{
  "num_hidden_layers": 14,
  "hidden_size": 256,
  "num_attention_heads": 4,
  "num_key_value_heads": 2,
  "head_dim": 64,
  "intermediate_size": 832,
  "vocab_size": 2048,
  "hidden_act": "swiglu",
  "norm": "rmsnorm",
  "norm_place": "pre",
  "norm_eps": 1e-05,
  "positions": "rope",
  "rope_theta": 8930.0,
  "rope_fraction": 1.0,
  "qk_norm": false,
  "attn_scale": 0.125,
  "bias": "none",
  "tie_word_embeddings": false,
  "parallel_block": false,
  "init": "uniform",
  "init_std_qkv": 0.0408,
  "init_std_o": 0.0507,
  "init_std_up": 0.0584,
  "init_std_down": 0.0584,
  "optimizer": "muon_variant",
  "learning_rate": 0.00888,
  "beta1": 0.95,
  "weight_decay": 0.0,
  "lr_head": 0.0102,
  "max_grad_norm": 1.0,
  "warmup_steps": 200,
  "schedule": "wsd",
  "decay_fraction": 1.0,
  "decay_shape": "linear",
  "final_lr_fraction": 0.05,
  "batch_tokens": 65536,
  "max_seq_len": 1024,
  "doc_mask": true,
  "z_loss": 1e-05,
  "train_tokens": 258400000,
  "max_steps": 3943,
  "dataset": "wikipedia_en"
}
MLP neurons of a small language model. Each row is named by its layer, matrix (gate and up: input weights) and neuron, and shows model dimensions 16-79. Each number is 50 + 10 x the weight over its row's rms, rounded and kept within 0 to 99. A neuron's up and down rows have the sign that makes its largest values positive.
After each neuron's rows, "fires on" lists the tokens most often at its 100 highest values on Wikipedia text that the model never trained on.

L4.gate344:59 49 36 72 43 64 51 64 54 51 62 27 51 45 49 72 64 47 58 45 35 46 55 61 60 56 40 45 43 50 39 54 61 47 48 54 51 50 47 53 60 46 47 42 57 60 75 81 47 53 47 59 65 53 80 53 51 37 39 51 46 47 49 57
L4.up344:58 67 22 54 49 48 43 56 51 67 63 47 39 49 42 54 48 57 62 52 43 55 46 46 52 68 38 56 34 55 43 43 53 54 50 55 56 51 56 67 37 56 46 61 51 55 50 47 60 45 37 64 60 57 53 59 52 58 55 61 51 37 52 53
fires on: "ri", "ad", "p", "s", "id", "on"

L6.gate171:49 57 63 63 42 49 42 44 46 45 51 46 47 46 53 58 51 47 55 56 50 41 47 59 75 45 66 49 46 65 49 48 72 72 55 52 62 51 38 61 63 41 34 39 57 76 51 39 46 63 51 49 73 52 47 55 51 51 52 44 39 43 42 33
L6.up171:40 60 48 59 51 44 38 40 54 64 57 65 48 70 19 60 49 51 53 56 41 60 50 40 47 56 55 46 52 84 60 69 48 56 58 48 47 50 42 49 40 49 40 66 43 64 40 40 70 50 47 58 41 58 63 36 51 65 54 48 37 45 41 59
fires on: "s", "st", "p", " total"

L7.gate767:49 55 42 61 37 42 40 48 34 72 49 55 45 52 56 45 48 50 62 65 47 41 26 42 56 56 59 72 37 50 37 51 42 49 58 49 64 72 56 59 48 46 34 58 49 41 46 54 51 56 59 60 43 66 68 43 52 52 44 66 70 43 54 40
L7.up767:48 56 36 58 51 51 59 60 57 60 65 43 49 63 58 28 37 60 43 69 62 37 52 49 62 44 59 40 56 50 50 73 47 72 46 20 25 45 44 51 49 67 54 40 53 56 53 60 61 60 61 57 40 36 54 42 56 26 49 43 52 48 46 40
fires on: "r", "el", "s", " of", " b", "m"

L9.gate610:64 59 51 55 54 33 36 68 55 51 47 30 40 39 55 53 48 53 59 51 60 38 57 50 34 48 45 54 55 45 48 58 40 62 63 66 36 37 52 44 40 44 37 56 33 35 52 47 42 39 47 53 71 37 39 47 53 61 47 63 39 51 57 72
L9.up610:59 55 49 43 54 60 45 54 48 64 56 44 69 47 50 63 43 43 61 35 46 47 66 50 56 45 69 43 60 45 52 57 54 43 61 60 63 59 59 49 29 37 52 49 40 50 43 41 44 51 46 49 40 43 56 43 67 49 31 44 36 45 26 48
fires on: " Al", " 11", " 17", " 5"

L11.gate508:52 61 55 65 28 39 54 52 46 39 31 54 54 55 54 51 70 56 45 45 48 46 51 66 49 37 61 39 37 44 62 48 43 37 54 54 52 50 38 50 53 47 35 45 51 37 48 50 57 39 43 59 49 60 68 49 57 49 50 51 57 58 28 37
L11.up508:50 45 36 53 41 35 53 51 40 40 58 63 41 65 58 49 49 54 53 53 44 53 50 40 33 65 75 37 49 43 52 41 41 53 43 53 63 56 47 46 49 59 50 49 63 53 31 56 61 65 37 33 69 64 48 45 49 64 23 55 51 52 61 59
fires on: " "

L7.gate571:44 54 54 39 65 42 33 54 63 44 48 55 53 63 50 35 42 62 33 46 63 38 52 60 54 58 47 43 47 59 35 55 46 56 54 49 47 42 42 48 51 69 45 57 76 39 47 77 29 44 40 55 62 51 47 65 63 55 60 45 29 39 58 53
L7.up571:48 55 50 49 44 45 50 55 59 51 46 66 64 80 52 56 40 73 27 39 47 56 57 45 47 62 44 44 51 50 49 57 18 42 56 56 47 57 48 45 39 57 65 46 59 47 45 43 42 49 34 47 50 45 45 44 52 59 58 57 60 72 57 51
fires on: "a", "ol", "d", " Fa", "ad", "ta"

L7.gate389:65 52 51 33 67 58 61 63 59 50 49 51 63 61 53 39 41 54 41 55 55 55 35 52 39 55 41 49 26 52 49 35 62 53 53 53 52 38 33 35 62 77 45 55 35 52 52 59 37 57 46 49 58 56 38 56 44 33 65 58 48 43 37 59
L7.up389:63 32 61 61 41 39 35 42 57 57 58 68 64 58 56 63 51 63 39 46 49 75 65 44 51 50 58 71 33 40 42 46 41 43 50 55 66 42 54 49 55 54 43 38 42 52 66 68 35 51 57 58 52 54 37 51 50 48 41 50 39 58 46 57
fires on: "ad", " ", " form", "d", " Ar", "n"

L9.gate603:59 42 41 68 27 32 51 44 67 33 35 54 54 64 55 37 49 52 49 50 41 52 51 64 48 48 38 44 49 43 60 44 60 53 55 43 54 50 48 59 55 46 45 47 45 52 56 44 62 49 46 73 60 49 60 67 34 61 48 54 32 42 48 32
L9.up603:37 45 54 55 48 51 46 54 47 50 64 48 44 53 58 45 56 52 63 41 63 48 67 46 56 55 53 20 31 65 55 54 53 44 40 53 53 34 47 53 64 45 63 52 39 53 50 39 45 63 27 23 60 72 58 40 45 68 54 52 67 48 69 63
fires on: "\n", " found", "in", " ", "ron", "'"

L2.gate375:24 53 56 47 52 55 62 43 51 47 74 38 52 52 60 48 71 34 54 51 42 47 79 56 60 54 46 34 27 22 58 54 65 50 55 43 46 47 51 56 35 43 55 55 41 64 58 60 48 57 45 47 65 58 36 61 52 56 63 56 55 51 58 53
L2.up375:44 70 52 53 44 66 51 55 51 38 58 57 47 61 36 33 51 60 38 49 44 33 38 50 54 66 44 27 36 44 57 48 41 34 60 47 49 54 53 53 38 60 54 36 56 40 63 51 59 48 46 56 62 41 52 56 53 43 52 63 54 47 69 66
fires on: "t", "D", "S", "C", "P", "T"

L6.gate304:38 46 44 51 55 57 48 51 44 37 60 42 46 58 65 45 70 43 58 74 29 69 45 62 53 42 62 46 54 65 45 53 56 33 56 59 64 52 41 49 54 59 53 53 53 49 48 58 50 19 55 33 29 54 46 45 61 36 64 57 61 45 60 55
L6.up304:66 38 39 44 66 70 53 59 58 43 53 48 39 53 57 50 65 51 67 43 49 42 64 46 62 60 61 50 53 54 53 63 44 35 41 38 47 73 56 55 53 56 59 62 57 45 41 49 51 30 42 38 30 63 56 36 47 44 58 50 65 45 40 35
fires on: ":", "\n", "ck", "---|---|---|---|"

L7.gate455:54 60 57 55 62 55 38 47 48 17 58 34 58 59 60 46 47 46 45 40 39 49 51 55 59 54 55 57 50 40 51 59 57 40 73 46 51 54 36 31 49 35 69 51 33 71 57 70 51 46 42 54 56 47 49 38 33 48 50 31 68 48 72 41
L7.up455:39 71 49 50 54 57 63 59 45 47 47 64 59 52 35 46 53 60 46 46 45 54 42 69 45 58 57 43 65 40 47 58 53 38 55 46 56 43 61 36 52 39 49 50 54 60 46 52 60 33 69 51 52 32 42 48 46 53 59 51 41 55 65 54
fires on: " ", " un", " per", " at", "tri"

L4.gate533:50 61 54 65 52 64 44 44 60 56 59 58 50 50 64 41 41 51 66 50 50 48 67 64 66 50 52 40 35 45 37 65 62 39 45 57 74 71 49 55 34 38 55 48 47 52 47 42 61 53 45 55 43 49 42 51 58 58 49 34 62 54 44 73
L4.up533:59 36 52 66 53 62 36 58 49 55 72 43 50 44 49 38 51 46 43 42 51 60 52 54 52 58 47 49 63 56 40 45 43 32 58 41 49 59 54 52 50 42 54 52 67 58 42 49 56 20 37 48 59 58 51 41 59 60 60 48 56 63 34 76
fires on: "w", "j", "y", " German", "ug", "ish"

L10.gate490:54 54 43 54 45 51 31 65 58 52 55 53 40 46 49 62 49 56 69 44 42 35 38 73 55 35 71 53 45 49 41 63 66 34 77 43 36 48 38 48 38 50 34 47 59 41 43 57 68 59 60 57 53 56 38 58 58 74 40 71 61 46 50 54
L10.up490:67 42 60 45 40 49 61 51 48 44 55 54 53 58 50 38 45 42 56 31 47 68 51 53 67 37 51 39 45 46 53 54 52 67 45 59 40 69 47 41 37 61 65 50 59 48 46 65 33 42 36 56 56 46 33 47 45 62 31 55 53 42 55 59
fires on: "\n", "in", "ri", "n", ":", "com"

L4.gate110:43 41 46 63 56 57 64 52 37 49 48 45 59 55 68 63 49 44 53 53 30 56 42 66 46 39 46 47 30 53 55 34 56 57 39 61 54 52 42 52 39 36 59 55 57 58 68 26 44 63 33 46 56 64 40 52 37 57 35 45 57 46 65 48
L4.up110:39 48 26 62 30 38 54 58 42 52 57 53 49 55 37 48 49 52 56 54 51 41 47 39 70 41 57 41 42 53 37 48 67 55 28 39 46 38 47 62 37 42 50 49 72 54 51 50 46 38 46 46 68 63 43 44 38 71 54 72 61 43 39 74
fires on: " m", "d", "m", "mm", "th"

L7.gate303:57 39 39 51 40 56 62 34 62 52 41 31 47 41 49 75 34 64 58 46 50 32 52 62 56 38 57 28 45 53 53 47 43 50 59 42 46 47 58 42 49 53 79 44 53 46 58 64 43 63 53 46 53 49 54 32 40 62 55 26 52 64 39 47
L7.up303:53 54 42 65 76 53 64 38 43 71 41 41 58 42 40 32 44 53 58 49 61 48 45 47 55 42 61 41 41 39 53 53 62 51 48 43 33 43 43 54 39 51 22 43 44 48 47 56 64 46 63 30 46 35 49 64 40 42 49 61 42 46 47 45
fires on: "c", " Mc", "ac", "ec", "ate", " c"

L10.gate229:58 51 51 55 31 56 64 36 59 25 48 61 52 42 55 56 40 57 46 61 37 41 53 56 37 59 62 52 52 65 47 34 53 40 54 59 54 46 42 60 49 69 42 43 63 53 36 60 43 55 68 62 57 69 52 67 57 77 56 62 64 49 51 45
L10.up229:48 45 44 47 66 49 52 53 42 48 51 29 56 62 50 58 55 52 50 30 46 44 53 48 49 51 71 41 34 56 55 50 47 44 43 53 67 27 42 55 45 50 52 55 67 48 63 60 57 55 35 44 59 64 49 61 50 70 45 49 56 49 67 53
fires on: "R", " di", " F", " R", " ", " Re"

L4.gate796:47 38 81 60 55 55 54 48 35 47 58 39 37 65 50 50 44 54 60 47 54 35 49 62 58 45 55 50 25 59 58 49 36 43 41 58 46 61 43 64 28 44 65 33 33 53 39 44 61 46 46 66 49 75 40 49 43 64 65 51 45 71 49 65
L4.up796:71 28 53 58 43 57 61 43 41 57 63 51 54 45 59 53 47 56 50 49 60 54 54 56 55 63 35 50 47 61 31 35 63 43 60 55 53 51 50 54 52 52 56 48 55 64 49 33 42 67 44 36 55 46 40 40 60 54 61 44 31 57 47 52
fires on: "y", "od", "ri", "o", "n", "w"

L2.gate749:49 53 39 50 36 63 44 45 49 47 46 69 48 56 74 57 40 43 58 33 43 41 49 53 38 50 44 49 69 48 45 47 40 40 47 56 51 54 55 48 71 62 38 58 37 48 60 37 47 57 56 47 66 68 32 56 58 50 38 56 52 52 48 37
L2.up749:53 53 59 58 58 50 47 48 42 47 39 39 59 38 55 29 45 37 56 43 54 49 45 51 36 48 44 53 56 49 35 67 50 51 44 47 56 57 53 33 60 73 55 59 45 62 60 41 62 53 28 63 47 49 52 46 52 54 63 56 57 36 51 66
fires on: " of", ":", "ative", "A", "or"

L7.gate667:54 43 48 66 49 43 56 40 70 57 50 48 50 54 68 68 37 54 64 54 54 60 55 49 35 54 50 46 42 69 42 48 67 73 39 56 53 45 26 52 43 50 45 67 68 70 60 35 48 55 65 35 53 63 38 53 32 58 52 54 52 59 61 57
L7.up667:42 57 51 52 55 44 46 50 48 59 31 66 57 51 45 56 52 61 57 54 49 66 50 51 38 72 42 56 41 46 49 25 63 43 56 56 55 43 46 57 25 63 59 50 55 42 47 57 43 52 42 33 38 47 57 41 47 52 49 61 57 48 50 50
fires on: "th", "w", " For"

L4.gate820:47 61 58 56 57 58 58 43 33 62 68 43 51 58 54 49 54 57 35 60 34 51 48 27 45 32 63 56 42 62 51 37 52 53 61 55 55 66 42 53 34 67 56 40 55 52 62 42 55 56 57 48 46 53 53 58 43 57 50 44 51 54 42 33
L4.up820:50 54 54 54 67 59 55 53 65 64 66 48 47 50 37 46 47 46 57 50 58 56 48 39 51 47 62 37 64 48 58 68 50 58 70 47 48 54 46 53 44 50 50 33 50 60 49 59 70 47 62 56 49 61 41 56 42 55 57 46 49 34 41 45
fires on: " in", " of", " on", " for", "m", "age"

L10.gate545:39 50 30 50 31 76 46 51 52 36 55 33 62 53 48 49 40 54 42 54 62 70 59 53 63 55 43 45 32 30 39 32 60 59 59 48 48 65 40 52 59 48 46 50 49 40 55 56 33 51 51 61 62 49 55 44 43 41 39 61 52 53 63 54
L10.up545:46 53 51 57 47 71 48 45 57 39 58 41 39 61 50 38 68 30 47 47 57 53 46 42 67 60 43 39 39 44 46 66 52 54 40 35 55 64 47 59 30 56 48 51 71 33 81 56 38 46 54 60 54 49 58 51 56 53 51 50 60 56 68 42
fires on: "A", "S", "C", "R", "P", "T"